config = dict(
    vocab_size=4096,
    qk_norm=False,
    beta1=0.95,
    seq_len=256,
    dataset='wikipedia_en',
)
MLP neurons of a small language model. Each row is named by its layer, matrix (gate and up: input weights) and neuron, and shows model dimensions 64-159. Each number is 128 + 24 x the weight over its row's rms, rounded and kept within 0 to 255. A neuron's up and down rows have the sign that makes its largest values positive.
A block is one neuron, or neurons of one layer that tend to fire together. After each block is what it responds to, as a language model described it from the Wikipedia text at the highest values.

L5.gate80 [155 138 146  98 141 118 132  98  79 109 141 111 119 110 138 113 106 116 124  95 118 126 169 134 107  60 128 159 111 139 129 108 134 122 151 135 111  87 147  93 134 134 112  92 128  97 146 142  81 122 130 141 149 147 128 120 133 103 117 111 155 134 149 115 145  93  98 130  82  87 132 120 131 118  99 137 122 109 121  69 139 128 108 142 131 133 129 172 116 123 153 127 186  93 126 147]
L5.up80 [141 140 114 142 139 147 173 110 164 142 100 172 157 121  84 154 119 123 128 124 136 100 126  87 127 110 143  93 125 133 159 137 117 145 113 118 151 114 180 119 129 118 141 165 126 128 155 144 112 120 156 117 123 113 104 120 100 169 131 122  96 152 110 134 205 149 184 112 115 130 139 112 107 162 119  96  93 140  79 126 140 132 145 161 108 153 142 150 166 155  92 141 107 124 132 115]
L5.gate179 [137 184  99 127 108 144 154 128 122 149 135 108 121 129 148 128 130 102 161 134 163 147 105  95 139 114 120 158 167 159 150 154 139 150  74 108  99  99 126 128 134 138 124 135 142 122 125 144 122 100 162 156  89 118 112 110  97 159 173 138 145 121 125 135  97 119 126 145  89 158 124 168 146 154 166 138 114 126  94 192 149 157 144  89  85  94 139 130  97 121 133 108 144 137  76  87]
L5.up179 [140 146 108  62  71 149 170 113 136 134 148  93  97 100 163 118 110 128 142 147 150 141 135 122 122 187 126 123  99 126 131 163 123 121 119 110 123  80 115 128 137 139 126  95 132  48  86 144 166 149  97 151 117 107 114 118 122  93 119  80 123 140  96 108 125 125 148 182 107 124 125 163  96 119 124 127  99 131 159 109 137  91 152 101 132 114 159 152 154 123 128 155 153  87 121  89]
L5.gate271 [108  84 147 132 138 120  95 103 139 113 119 169 122 131 170 141 134 129 148 118 116 131 104 102 102 104 115 120 125 115 112 155 108 151 122 135 133 102 149 123 132 129  77 150 119 118 127 168 106 148  94 146 118 136 118 160 146 122 145 167 107  97 177 143 155 166 118 173 127 150 129 170 130 127 107 118 139 153 134 126 118 143 159  94 139 178  68 146  91 152 128 110  98 113 122  95]
L5.up271 [119 122 140 159 136 132 110 185 129  98 117 124 133 176 141 126  55 154 148 122  78  91 129 137 142 173 128 166 111 123  86 136 137 134  87 110 146 120 107 131 128 144 103 109 116 138 115 144  99 155  83  61 114 160 118  94 142 165 104 115 102 154 118 119 133 134 113 152 101 153 132 160 118 113 144 154 115  89 160 143 139 122  77 101 159 128 105 111 106 123 146  87 147 118 102  97]
L5.gate356 [160 142 146  75 107  86 134 105 123 145 166  98 132 134 143 157 132 121 146 116 110 129 108 113 112 133 122 144 138 101 102 121 131  87 111 154  82 147 140 159 131 128 109 182 156 129 133 155 124 105 152 134 140 128 146  87 113 144 147 106 109 190 120 153  95 138 114 127 124 143 167 143 135 105 132 113  93 112 150 114 136 112 110 136  95  85  92 133 160 135 144 143  98  99 121  64]
L5.up356 [ 96 124 152  98 138 148 147 137 134 146 153 100 121 106 116  95 131 144 141 117 122 125 162 123 149 136 118 118 191 130 150 107 136 119 115 118 140 103 191 130 118 121 136 122 139  95 137 140  91 154  86 146 106 118 139 113 132 144 149 110 100 147 143 108  84  94 165 142 166  95 165 175 138 111 135 141 122 134 164  96 134 103 110 166 120 178 105 142 107 155 149 106  72 140 115 120]
L5.gate434 [128 132 176 170 102 127 127  87 101 131 137 116 157 130 165 108 119 129  71 109 103  80 105  88 108 134 172 119 147 119 129 115 134 106 136 111 126 101 113 137 168 139  96 110 128 141 112 131  94 119 155 142 133 102 103  78 149 148 131 152  88 106 158 104 122 120 178 112 107 120 146 165 146 178 129 105 136 125 148 138 145 156 156 105 112 137  99 112 130 164 118 105 171 158 152 111]
L5.up434 [ 91 143 140 133 138 118 188 161 129 107 114  96 108 124 159  98  96 111 116  79 166 120 147 109 131 167 115 139 118  95 157 110 143 115 159 120 113 105  96 146 131 118 108 104 122 128 101 119 132 103 128 114 123 109 114  87 138 126 155 100 120 104  98 131 162  99  75 132 112 115 135 134 117 204 106 154 125 138 105 132  98 119 141 154 109  91 128  96 180 130 102  73 140 138 145 101]
L5.gate556 [153 169 145 106 164 129  92  91  82 146 114 117 159 113  90 137 118 162 155  94 128 140 128 114  82 111 131 140 203 132 148 138 142 143 131 130 143 150 151 122 123 159 156 153 129 142  94 109 147  86 154 108 125 128 109  88 139  71 112 123 104 141 152 148 165 138 100 194 151 120 129 152 182 147 119 160 145 139 119 117 108 132  80 163 135 118 123 123  99 144 128 129 149 141 129 142]
L5.up556 [ 60 134 113 132 136 145 136 108 127 144 139  73 137 125 147 135 182 148 140  84 106 136 118 131 123 135 127 178  60 146 152 131 146 138 100 164 159 148 113 128 120 151 107 160 172 137 121 113 116 136 138 132 116 176 144  92 125 147 134 125 158 124 145 158  78 135 139 122 129  98 144 128 102 116 109 136 127 136 104 133 147 139  90 111 124 139 113 183 113 106 128 136 165 114 163 155]
L5.gate609 [150  77 109 149 145 110 146  97 100 133 131 120 133 155 133 140 116 133  72 127 115 134 107 123 139 145 121 153 169 207 142 120 126 129 118 140 150 107 120 135 154 164 164 157 176 167 155 153 131 143 115 153 134 116 135 127  81 126 165 164 128 140 112 137  92 153 116  94 159 108 105 127 108 128  95 130  97 106 145 172 131 106  96 104 123 121 105 138 141 115 135 132 128 142  77 103]
L5.up609 [ 95 154 138 118 150 125 146 118  84  87  98 127 159 155 133 123 131  83 111 118 128 176 126 120 118 113 100 127 192 104 171 124 115 162 140 152 136 104 104 109 119 114 128 113 121 125 137 123 131 139 143 129 151 108 112 116 112 159 115 159  93 112 114 170 162 139 150 129 154  81 123 150 132 130 151 173 145 129 109 162 170  98 114 148 128 134 127 158 160 124 118  83 113 164  93 125]
L5.gate648 [146 122  84 139 108  97 145 125 152 118 135 142 123 143 150 157 121 135 168 109 130 143  84  86 150 125 145 197 116 103 133 142 103 120  81 125 121 113  99 182 101 177 139 122 120  86  75 172 130 130 132 101 124 110 136 120  79 156 114 144 141 147 141 148  73 117 155 178 103 165 169 147 145 131 106 135 119 123 117  98  91 183 147 170 108 126 121 158 125 148 112 120 102 149 140 112]
L5.up648 [131 134 102 145 110 136 137 115 118 128 117 132 151  97  87 146 112 134 163 141 129 100 135 107 122 125 145 149  64 132 134 137  51 114 130  63 157 135 102 125 112 146 109 126 176 123 148 143 143 163 102 162 154 114 156  61 132 125 128 115 141 196 126 137 106 177 173 146 121 150 142  77 140 142 102 138 154 130  92 143 108 139 115 115 120 149 128 133 127 148 137 158 151 124 172 127]
Mid-word subword fragments. Short middle pieces of long words split into subwords, where a suffix follows, such as excl-us-ive, accomp-an-ied, concl-us-ion, comp-an-ies.

L2.gate67 [151 126 119 148 117 116 155 107 125 120  91 139 114  98 112  76  96 119 115 103 127 148 132 113 118 105 103 122 152 111 137 113 148 104 129 160 109 128 105 130  72 137 104 143 116 125 134 120 127 117 149 131 138 143 151 107 168 162 141  90 134 116 184 104  97 107 102 140 110 130 127 160 130 136 155 140  95 159 104 152 121 103 109 125 154 117 168 121 152 143  92 123 111 174  79 116]
L2.up67 [125 141  88  90 121 111 125 117 140  90 117  95 110 123 101 144 109 126  86 101 163 127  98 133 150 108  98  93  84 132 125 118 122 110 152 115 112 149 141 139 121 164  68 134 109 149  84 122  99 127 156 123 132 152 152 151 115 135 126 142 144 116 168  89  92 138 155 120  85  92 128 121 134 158 116 142 109  68 135 118 122 144 110 159 130 117 152 151 101 118 137 143 128 140 101 152]
L2.gate261 [119  85 186 103 104 128 146 138 107 136  83  92 116 150  83 102 127 133  71 129 150 117 160 107 111 126 147  85 129 133 134 124 120 125 133 138 141 160 127 119 100 210 145 100 145 110 150 131 135 174 134 106 122 123 110  62 147  85 154 124 141 138 166 121 158 145 108 118 127 118 113 130 128 142 129 147 136 102 169 108 137  92 162 122 141 120 119 159  93 105 151 122 133 130 118 116]
L2.up261 [134 132 171 132 124 144 163 131 148 142 125 111 132 143 110 139  85 100 112 136 108  98  85 120 126 117 150  80 118  90 154 152 131  97 144 103 137 132 129 122 135 125 146 176 128 176 132 113 155 118 155 121 109 131  97 131 107  93 148 175 131 135 116  86 114 134  49  91 164 121 149 126 119 131 176 139 138 140 116  81 160 127 123 134 133 152  85 164 144 111 138 200 133 145 136 124]
L2.gate537 [140 163 129 102  65 110 120 158 116 120 133 151 142 139  88 107 136  91 165  92 157 133 133 134 125 107  85 105 149 197 156 137 127 106 155 120 132 106 134 135 116 116 136 107 158 164 122 118 171 137 154 138 150 159 121 119 167 129 112 108 168  72 147 149  96 145 159 164 112  91 113 129  98 130  94 122 116 149 121 118 141 149 142 152 124 143 158 148 167 108 148 139 140 114 129  93]
L2.up537 [129  93 163 187 106 137 133 129 123 133 119 150 100 146 113 131 134 133 119 110 129 166 132 150  98  57  90 121 111 120 144 148 141  97 136 137 182  88 156 164  84 149 143 161 122 119 140 166 135 137 115 169 146 164 142 119 151  97 131 116 132 121 106 160 101 131 115 126  91 136 123 134 149 110 122 129 170 150 126 127 130 127 109 123 110 133 154 142 144 130 143 141 113 117 148  90]
L2.gate657 [114 114  98 139 140 108 150 113 144 140 126 128 141 140 131 105  65 107 130 172 130 118 119 179 123 127 137 107  98 131 140 121 157 128 138 134 129  98 150 149 125 148 144 147 146 128 124 136 148 166 141 139 130 147 118  96 107 104  81 122 162 162  98 107  95 167 108 128 110 129 144 113 146 152 125 116 145  98  95 157 136 130 106 197 166 134 155 177 119 104 147 141 120 149 134 127]
L2.up657 [142 148 135 110 138  76 163 100 155 150 165 117 155 126 127 116 127  71  95  83 162 158 130 105 140  74 117  92 123 119 160 115 142 109 123 130 111 130 144 137 137 109 149 118 101 165 137 162 107 146 119 162 132 139 109 117 169 102 147 161 109 170 179 143 144 117 137 114 157 121 120 146 137 152 126 136 134 137 119 115 117 112 139 107 135 165 145  97 128 116 141 123 130 118 117 142]
Mid-word subword fragments. Short middle pieces of longer words split into several tokens, e.g. elim-in-ate, veg-et-ables, scul-pt-ures, across varied topics.

L2.gate314 [145 108 127 147 124 100 183 136  96 105 139  95 158 118 152 149 123 124 114 133 185  90 180 128 127 171 114 133 154 133 134 145 103 117 136 144  89 104 142 111 152 173  91 129 151  80 135 134 127 118 139 134 157 139 141 110 119 117 130 110 115 132 167  72 174 117  88 121 183 131 149 134 115 141 139 102  98 137 136 138  77 102 147 121 151 169 118  92 149 137 105 107 127 125 150  97]
L2.up314 [137 149 158 168 126  94 123 118 122 102 142 138 132 146 147 101 169 115  91 123 129 143 172 168 115 132 114 148 115 103 116 160 100 167 131 123 151 132 169  84 119 157 129 105 162 138 137 124 106 123  96 161 159 123 127 118 136 119 129 138 156 110 145  98 101 117  99 116 135 121 138 120 108 152 156  99 136 122  91 130  98 157 156 143  91 114 125 162 123 126 160 169 162 136 131 103]
L2.gate498 [177  98 179 108 122 110 151 152 124  79 132 118 157 107 132 116 131 110 128 134 132 119  89 142  83 112  99 132 143 163 154 163 147 154 129 100 138 139 132 138 117 181 136 118 144 122 141 124 105 106 116 151 106 139 147  96 158 128 151 134 124 129 138 112  80 145  98 137 112 125  87 143 107 128 150 119  86 170 139  98 137 128  86 105 154 125 136 125 103 125 135 134 149 136 149 145]
L2.up498 [158 133 157 129 107 112 161 137 121 108 141 146 144 114  60 128 163 127 139 163  97  90 155  85  87 138 103  87 172 141 143 179 118 172 132 128 122  97 122  97 108 151 136  87 116 105 100 146  90 104 120 128  79 141 147  91 163 107 132 153 111 114 143 133 104 122 147 141 158  82 105 129 108 131 174 129  87 131 145 110 130 142 117 138 122 161 122 134 148 124 112 127 149 152 121 139]
L2.gate547 [148  77 118 137 112 116 131 129 108  80 156 133 110  94 132 148 176 103 142 130 170 103  98 193 111 128 147 122 148 101 147 101 171 115 121 125 142 114 106 140 158 121 135 133 113 102 132 159 122  77 144 169 154 139 162 120 156 114 114 106 164 140 153 111 156 143 139 113 130  99 160 109  96 153 157 108 111 153 117 102 139 112 149  74 128 132  99 135 130 166 111 117 137 110 189 139]
L2.up547 [172 133 140 124 123 125 148 145 127 130 136  99 115 133 161 110 121 118  97 129 158 114  88 140 140 124 121 129 196 159 171 126 151  84 128 137 141 156 118 172 110 117 124 166 124 149  77 146  92 101 102 173 133 123 124 176 133 128 133 132 130 120 142 112 148 138 125  94 126 105  91 146  99 160 159  79 112 117 109 145 133  83  83 102 106  82 130 111 121 146 113 112 162 151  90 115]
L2.gate764 [139  91 116 129 143 129 151 120 114  89 131 151 160 105 127  96 148 124  90 140 150 116 157 117 117 166 104 119 147 105 140 104 124 131 150 123 131 170 151 117  90 130 111 107 117 139 107 131 151 113  90 120 123  84 141 130  96  91 116 131 119 140  94 155 138 139 136  96 123 149 155 169 125 145  96 129 121 158 124 133 104 154 108 121 156 131 158 148  88 143 103 103 159 178 158 117]
L2.up764 [ 90 129 145 130 130  99 156 139 103 120 143 144 169 110 152 125 172 112 134 109 119 142 167 146 117 153  80 156 130 144 152 129 103 149 104 140 141 103 114 126 108  98 101 157 143 139 108 132 135 128 127 134 127 124 134 116 123  81  81 152 134 211 173 130  70 126 106 115 143 143 132 106 158 152 109 106 121 105 146 120 142 136 142 170 153 166 130  85 128 127 122 116 131 134 170 146]
Word-opening fragments. Early sub-word pieces of multi-token words, such as ar in Variety and Garcia, rec in recommended, C in Carneros, plus sentence-opening In or After.

L5.gate39 [136 120 116 153 139 158 169 140  81 132 131 142 168 147 118 148 123 152 175 118 142 114 135 112 119  95 152 123 144 110 151 102 117 171 160 130 156 143 100 165 165 118 108 130 126 126 127 101 115 163 133 136 106 126 117  88 147  86 124 108 159  91 144 113 131 115  76 111 125 166  83 138 129 107 136  97 126 104 128  97 169 157 118 166 131 148 128 131  87 126 126 208 126  88 144 121]
L5.up39 [134 164 116 149 150 153 121 114 117 130 164 129 131  99 140 186 121  94 132 118  89 116 119  86 128 109  97 120 119 155 143 118 114 139 127 140 138 116  99 155 101 147 126 103 137 129 104 144 150  89 123 107  85 125 136 149 137 109 110  85 110 107 160  87 145 160  74 125  77 144 137 130 147 129 127  54 137 108 133 138 150 138 136 115 119 122 128 115 137 122 125 121 175 150  82 134]
L5.gate103 [141 155 146 145 139 106 117 139  90 140 130  88 140 121 132 131 135  93 137 102  86 123  90 128 182 104 172 167 146 112 143 149 113 116 175 127 108 134 143 153 115 152  78 137 102 114 130 127  98 170 133 125 122 144 143 115  76 140 142  97 152 123 116 154 105 131 111 134 121  82 113 159 119 125 128 152 137 108  88 118 126  99  81 150 141 175  91 104 122 153 143 151 128 114 167 128]
L5.up103 [ 74 128 112 133  82 122 129 124 161 170  95 119 109  80 129 122 127 146  82 116 165 146  91 117 120 158 134 147 197 135 157 144 124 121 136 155  59 134 116 148 147  89  96  90 134 133 115 120 104 145 134 173 127  93 104 137 127 102 141  94 143 121 158 123 110  88 133 115 121 150 152 114 154 125 130  88 113 122 144 139 150 130  97 160 125 130 130 172 128 176 110 165 125 150 131 140]
L5.gate334 [153 146 138 153 104 105 140 161 135 137  53 139 141 197 143 135 151 175 144  76 129 149 121 126 116 104 121 169 121 105 173 102 110 115 127 125 147 134 144 137 149 132 122 157 121 137 123 163 144 180 115 122 143 124 153  84 116 124 128 107 147 132 135 163 125 104 132 130  98 143 115 149 140 131 133 105 122  98  96 112 155 109  91 128 131  94 154 168  96 115 117 134 161  84 123 131]
L5.up334 [129 144 143 129 118 146 158 110 110 134 111 158 132  96 104 103  93 113 115 154 160 146 147 108  93 116 139 132 169 118 193 119 133 115 162 123 142 153 153 123 115 170 111 135 142 147 126 125 122 126 157 144  91 123 138 103 110 128  72 146 144 126 155  91 171 133  75 168 143 131 104 114 142  99 116 147 160 156 154 150  97 115 153 103 143 146 140 148 139 162 121 119 117 107  66  92]
L5.gate454 [136 171  90 126 120 115 142 110 112 132 136 177 123 128 140 104 122 117 121 130 113 122 168 115 165 136 116  85 120 183 184 173 106 164 152 139  91 125  81 121 157 158 126 137  72 130 137  96 134 120  92 156 107 168 124 120 142 104  97  93 167  74 177 112  94 107 101 129 135 137  88 159 117 146 113 116 154 112 145 119 128 118 133 174 119 130 147  88 148 120 131 153 126 147 151  80]
L5.up454 [136 102 156 115  89 123 133 118 134 144 112 128 127 134 152  93 136 108 121  91 105  95  94 107 124 162 145 124 104 150 128 140 123 119  94  82  76 161 101 110 112 142 107 153 143 149 116 133 152 108 130 152 120 105 139 143 126  99 148 102 121 115 133 118 121 130  92 137  82 124 142 127 164 128 103 109 117 117  96 113 100  78 135 127 130 134 121 118 135 136  79 127 161 111 143  84]
L5.gate496 [143 162 126 145 117 138 176 135  90 148 119 155 110 151 101 116  50 156  94  91 140 111 156  96 142 141 139 135 138 138 118  96 152 156  86 103 125  97 140 119 114 119 105 122 120 135 120 148 100 125 114 135 207 105 163 126 108  66 130 136 154 124 152  68 160 110 141 107 149 143 122 134 123 128 131 174 111 106 143 125 155  82 115 148 147 143 124 174 118 131 155 133 130 114 121  81]
L5.up496 [137 105 162 160 134 133 157 156 114 119 139 161 134 124 155 112  80 119 148 102 101 101 168 137 120 156 135 132 117 141 133  88 171 144 136 175 132 165 140 114 159 123  96 107 132 146 122 113 137  87 134 166 143 115 121 140 100 167 131 151 119  82 138  96 144 127 120 134 138 189 137 134 137 143 114 126 151 124 159  94 127 139 128 150 121 133 160 104 116 128 120  97 106  97 135 106]
L5.gate513 [119 164  89 133 146 123 141 138 139  78 129 159 132 151 176 172 109 137 121 134 128  99 125 132 154 125  88 135  87 115  80 148 109 132 139 119 151 111  91 148 176 134  95 131 131 136 130 111 130 152 142 101  95 121  91 141 118  95 140 120 112  76 166 174  86  84 149 128 152 108  80 107 155 159  99 131 114 163 124 124 123 108 143 105 138 126 110 153  83 141 129  99 134 141 119 106]
L5.up513 [ 96 111 111 106 140  97 133  97 146 131 116 154  86 160 129 167 132 134  99 110 144 171 119 159 138 175 107  99  75 106 102 131 122 108 136 102 150 123 112 175 126 139 128 127 136 136 121 165 172 125 121 153 140 156 130 133 157 171 144 129 134 117 118 168 145 131 135 105 137 128 128 168 130 114 168 115 108 106 118 127 128 104 119 118 151 135 154 143 128  81 172 161 141 112  82 146]
L5.gate579 [116  76 144 173 129 139 118  89  92 119  87 148 107 128 125 170 154 130 146 121 130  98 176 131  97 122 127 128  88 106 147 140 106 145 103 132 125 111 140 125 143 134 123 153 120 148 136 100 116 139 124 150 146 113 112 150 145 117 107 129 177  84 135 126 127 133 163 111  78  68 151  98  84 138 166 111  75 137  79 135 118 127 136 181 133 141 175  98 119 115 136 131 142 123 150 159]
L5.up579 [128 153 148 135 131 115 133 123 162 118  86 157 177 157 133 167 155 100 126 128 127 101  74 123 153 174 172 114 114 149 115 101 113  97 170 112  70 101 125 101 127 117 143 123 163 120 124 117 143  92 103 139 111 139 142 131 140 122 146 141 109 128 122 143 107 138  98 122 176 173  99 127  86  90 127 161 153 135 111 106 111 109 123 107 139 111 148 100 154 170 147 146 112 122 109 143]
L5.gate658 [149 131 125 149  94  85  89  96 129 127 143 135 163 142 174 112 163 118 128 106 137  76 127 131  81  81 142 126 165 156 129 116 162 119 129 139 123 132 139 113 135 144 115 132 124 117 130  77  95 137 120 146 112 111 104 133 136 118 136 111 153 155 140 107 156 130  87 112 111 119 125 143  99 142 118  90  96 151  87 145 141 122 165 106 132 116 142 124 125 123 124 136 105 122  99 114]
L5.up658 [169 151 125 109 104 119 105 121 162 143 120 144 170 137 136  86 146  84 170 121 135 112 105 103  84  88  95 141 131  90 128 158 162 163 128 110 138  90 114 148 119  99 141 141 140 115 113 126 102 163 109 110 119 129 117 133 141  89 122 105 172  96 100 104 146 107 116  94 123 122 109 157 119 183 171 120 143 139 105 191  96 169 168 144 109 108  90  93 142 102  92 121 139 110 117 124]
Word-initial fragments, infobox fields. Opening fragments of words split into pieces, mostly " p" (p-ilasters, p-urchase, p-lease), also ret-, equ-, sup-; plus infobox field labels like Coordinates, Density:, Allegiance.

L3.gate209 [127 143 114 130  87 128  97 138 124 139 134 141 134  84 114 138  60 110 125 173 140 134 126 149 125  89 145 148 136 119 145 125 105  92 106  94 110 148  90 120 173 146  89 161 146  94 134 136 115 103 139 137 104 132 112 128 125 169 177  99 168 145 170 145 110 136 154 138 120 100 128 114 107 139  89 145 126 139 121  97 106 157 157 103 156 163 134 118  89 135 123 117 115 158 130 107]
L3.up209 [165 116 119 107 132 176  88 136  85 134 137 107 126 158 157 137 116 135 120 139 128 107 117 134  91 132  99 106 109 107 116 124 117 125 161  86 152 119  88 161 145 171 127 160 189 106 114 144 163 103 117 152  98 138 104 148 113 148 161 116 173 101 157 144 109 151  87  63 142 162 164 120 113 115 132 161 138 118 144  98 131 150 140 135 170 109 143 168 148  93  99 105  83  93 109 135]
L3.gate683 [113 109 155 128 127 107 154 121 166  85 136 109 159 138 143 139 125 163 166  89 171  90 145 120 104 149 129 100 127 127  84 132 113 138 107 137 105 113 147 145 163 162 154 136 129 153  94 130 112 131 148 116  95 102  96 128 130 149 140  82 170 128 152 100 150 160 141 120 110 159 125  96 130 111 136  86 164 143 136 132 143 125 139 121 173 182 150  98  91  86 155 108 165 141 113 119]
L3.up683 [112 137 101 116 111 102  89 147 156 139 121  77  91 118 142 135 147 103 129 140 105 135 112 119 135 136 149 145 132 143 138 111 154 107 133 115 139 123 114 171 155 148 154 126 120 116 142 109 101 118 119 125 126 144 122 176 113 127 120 119  84  90 102 126 116 105 123 113 135 147 133 113  81 116 123 127 131 134  94 120 127 118 135 101 135 129 135 110 161 197 120 104 121 116 142 158]
Early piece of split words. Word pieces that come right after a one- or two-letter word start, or lone d/p starting a word, such as b-ill, b-id, d-welling, d-raft.

L3.gate206 [130 122 166 111 106  98 125 108 104  88  90 158  98 125 134  77 134 125 139 146 142 122 170 129 140  99 125 113 135 140 118 143 127 151  98 105 135 104 168 113 106 110 124 190 132 142 151 127 149 104 152  94 129 150 125 142 141 102 146 127 167 120 120 132 109 111 111 103 130 126 127 155 164 147 184 144  87 167 133 132 153 132 123 106 116  98 103 111 187  75 136 107 120 157 110 105]
L3.up206 [120 135  93 137 150 140 150 153  94 117 155  68  99 175 144 130 113 137 136 134 136 111 141 133 125 125 166 139 149 104 118 167 170 114 117 143 118 149 126 139 127 131 152  80 149 116 186 154  99 106 138 137 112 133 116  98 123  92 116 129 117 111 124 102 101 135 167 133 114 147 127 153 148 126 144 132  83  99 159  88 118 176  99 150 154 140 142 161 129  87 148 108 100 155 157 110]
L3.gate597 [136 155 125 102 161 122 128 114 102  97 126 116 107  75 139  89  92 112  90 123 144  83 105 122 137 169 152 137 108 160 164 127  69 205 101 131 110 151 143 114 130 117 110 136 111 140  80 163  98 126 132  94 131 119 174 113 119  68 153 138 142 119 125 171 122 138  95 146 137 109 146 119 123 132 117 121 136 111 101 169 126 152 152 167  82 147 156 136  95 145 151 109 157 140 125 125]
L3.up597 [ 83  98 148 139 151 121 113 116 148 121 125 129 103 158 120  86 160 134 106 154  95 121 171 131 120 101 138 109 133 113 122 154 142 160 119 146 162 133 159 155  93 140 110 114 171  72 146 158 128 133 116 114 172  95 134 128 123 154 120 100 129 129  85 152  98 115 162 133 150 140 119 120 179  96 162 118 114  53 108 134 139 152 143 175 136 104 174 166 135  79 153 130 150 147 108 122]
Mid-word subword fragments. Short middle fragments of multi-piece words, mostly the "or" in explorer and exploration, also explanation, complication, tennis, autonomous.